config.yaml
n_layer: 10
d_model: 512
n_head: 8
n_kv_head: 4
head_dim: 64
d_mlp: 1344
vocab_size: 8192
activation: "swiglu"
norm: "rmsnorm"
norm_place: "pre"
norm_eps: 1e-06
positions: "learned+rope"
rope_base: 97100.0
rope_fraction: 0.75
qk_norm: false
attn_scale: 0.125
bias: "none"
tie_embeddings: true
parallel_block: false
init: "uniform"
init_std_qkv: 0.018
init_std_o: 0.0
init_std_up: 0.018
init_std_down: 0.0
optimizer: "adam_variant"
lr: 0.000426
beta1: 0.9
weight_decay: 0.15
lr_head: 0.00474
grad_clip: 2.0
warmup_steps: 567
schedule: "wsd"
decay_fraction: 0.573
decay_shape: "sqrt"
final_lr_fraction: 0.05
batch_tokens: 65536
seq_len: 2048
doc_mask: true
train_tokens: 653100000
steps: 9966
dataset: "wikipedia_en"
MLP neurons of a small language model. Each row is named by its layer, matrix (gate and up: input weights; down: output weights) and neuron, and shows model dimensions 170-340. Each number is 500 + 25 x the weight over its row's rms, rounded and kept within 0 to 999. Numbers have three digits each. A neuron's up and down rows have the sign that makes its largest values positive.
After each neuron's rows is what it responds to, as a language model described it from the Wikipedia text at the highest values.

L4.gate740:505485486531535545444460488489459509508545459534486515456488493490496471451518514557469535473493527488489492510483496479475481507459455514476477510537495482479512513514481497476501487486520504475521529475532510491505512491526514512484496552477471536472529534526535503494451506530504517479467490497471464458490492465516534462458473475460493526467506479520494518532514508488504528465491510497501485539513518474538498505488508509526512460469497497497465455491510549527483496485466543484528483513493489503480512491479
L4.up740:459454504530504501523512515483524534481483501455489479502527477501476513472524475506497528497501533520482510497493483551500499491475504539493502498523529482487460482490477492505538473508510480550545475508500524479521499503498491487536456540494521470536514554515475508474494535471483545478537519518509455508479520518514497504512490536522527469513456521503510522534506442480556520495504459486469531559505499501485490525445479545470498476495475509507544551502538470456543505528456508504524509468517459523503541517527
L4.down740:504493491492523502479448517495473528499521486534510499499515504541528473526535511528509490487527520470498540487493512475499497524536456467519496494482472451526503486525556509483506472480515504473527491509456483495502504517509520496504463502502499531476536505484496497520523463471507473506514433542490472504490506484470511507522482507514513520498522471556509505452510465528468513486502492513515471491500487509477464492510481475525542500467540488514515513490535526496449472505535493473502492507462518530483490573473
Clause-linking conjunctions

L4.gate421:482510482560537517531479479506466494476488523522467521503517497523452473486541472524438501510497447510472516510484500507505459535486515524517477536501464472484492487495446521530448497518481488504536505512495512488497478464527522507483444549488548514550527525519545495488510517494511508489470493521500484504529515519508490455460472458536515512466491484520515484551499503497500485474468500470493496525510466502488504524472534494500510527495491528496452530523514467565515525500486514502479534476486524493534529477490
L4.up421:497527474529500489548461486483482517522500477537535504463488450531536472506491442488459481547502491506513533543487485509510537483490514493482474478514483430496481490477493523482528496492472504481518483545489513473459485506477515501494445513504537488495531496508507501477542496459552510467500505543493496509503537518542493510494488476542523514499531511521503512537460502468485495497482485484482451518483435501480527500529542499480525504491475492498480502500483469523530490485463544499483551459544490509507496489497
L4.down421:469496465506536476484514562505471534558505516501521501496532528534545465485580454448502484512486513512487482538480534556523449533500460486514496504504495498482488489496481510475464500501536483505500506496438490544511495509505487518449446542506527498509526506477483469497500513495509510533475523474495482504487507514515502496511488533504566516511481509538507531529433480509452498472539462522512466497515458465478484489469497482456502530519484487507494504517493471490515521519470471489471480481472485508499539486462
Country names in listings

L5.gate989:453483467544503477475520519490468502529506528479532467516555458496480486536490505496481506476532465486450470491450522534483517491545505509467538506467499462488526519508458484479497524477502525520489479486515546539521489485525509508526492526469512525487481530495525515545521500501496524513489563489506481501494512454509510506471461466475532507504471484507478507470489491475460501474484493526450530528510510526526516489477480508513494525485483459507483478489535543486562488472474497469548482504510472499511451462483
L5.up989:511490502485516509488498560508471455509542445518547507489484505523487536527430501468522499494522495548514466503495483491493502491507508495464483489542506495435516536504466496486491479451473500507498519486511470490499521499464534504482463502529504523498505528508506508469532519482549538528482517488487462496500501455509490471528471494516509487488477496526508524508501509506545498524516504489502528496483454495556472547526488514514519500494514513450512492519504518504467487477473472476501492477499504498509441503487
L5.down989:489565507532515506480502512488507491490494542522481456536531484474520457482525562517476487504509482474472518516509465484501494527493475459479547489505480504493494507511484483527496519508541528525467555570506533456514459506491509503439549512497528482489473472471507493503573489507500534486443482540493500540470470482492503529511533529526535504513497502526474520505493537549473460452478501523507506527504475544507529510476502514548468475444465505506511535500496489522503527466491483471461500480504492515469457443549
United States, number digits

L5.gate927:486521466435535514521466568474511471489510507448553501499531483503497496508538474500480495502481486520523519527494496503480518492495497493520547504539526470513458497521480470514512469530453485532491475483462472512512510510498506517545517501488497459476475527487517554517538531516493496511495526523554498486481528498513489522479530530460529506488467484477501527520483557501532497469493461569491463488460498485508440495513481489448511439488513499469512522540499492480517495487503524482514500493516488437479487474478
L5.up927:476497475516557530492512519527481554467533510504507481532530494509514525483490477540529485502479499472469515506509487464503515491518495508482556476482492537505503530517441542532488477492447498501473488493496493511484463542505485521509495504531489516490547545511498549473508527493499500526501533474515464544511522510483483530520500527504528476469482488519493519503494490507528546509497449498496497511463497525497482521509547512512520497519447526507493495517493503477501498517471453442488488468474532509480518530470
L5.down927:468506507471490508525438517563468513529475494523515537501514457508512471559504464513495548502474497494524525518483492529525505482470529493519541491499515494510475498491476550456544492502493493512477489501493523493507501542482531530502510472489519530541475557495500468487507474488509525532490478548495502492449526503481514503466504488516473446511495537471521506512547471505471485495487537502461497525478544540476515482537501438480489502496531510533519475501488485514459520538492454486475474483496464510519464534483
Clause-linking "with"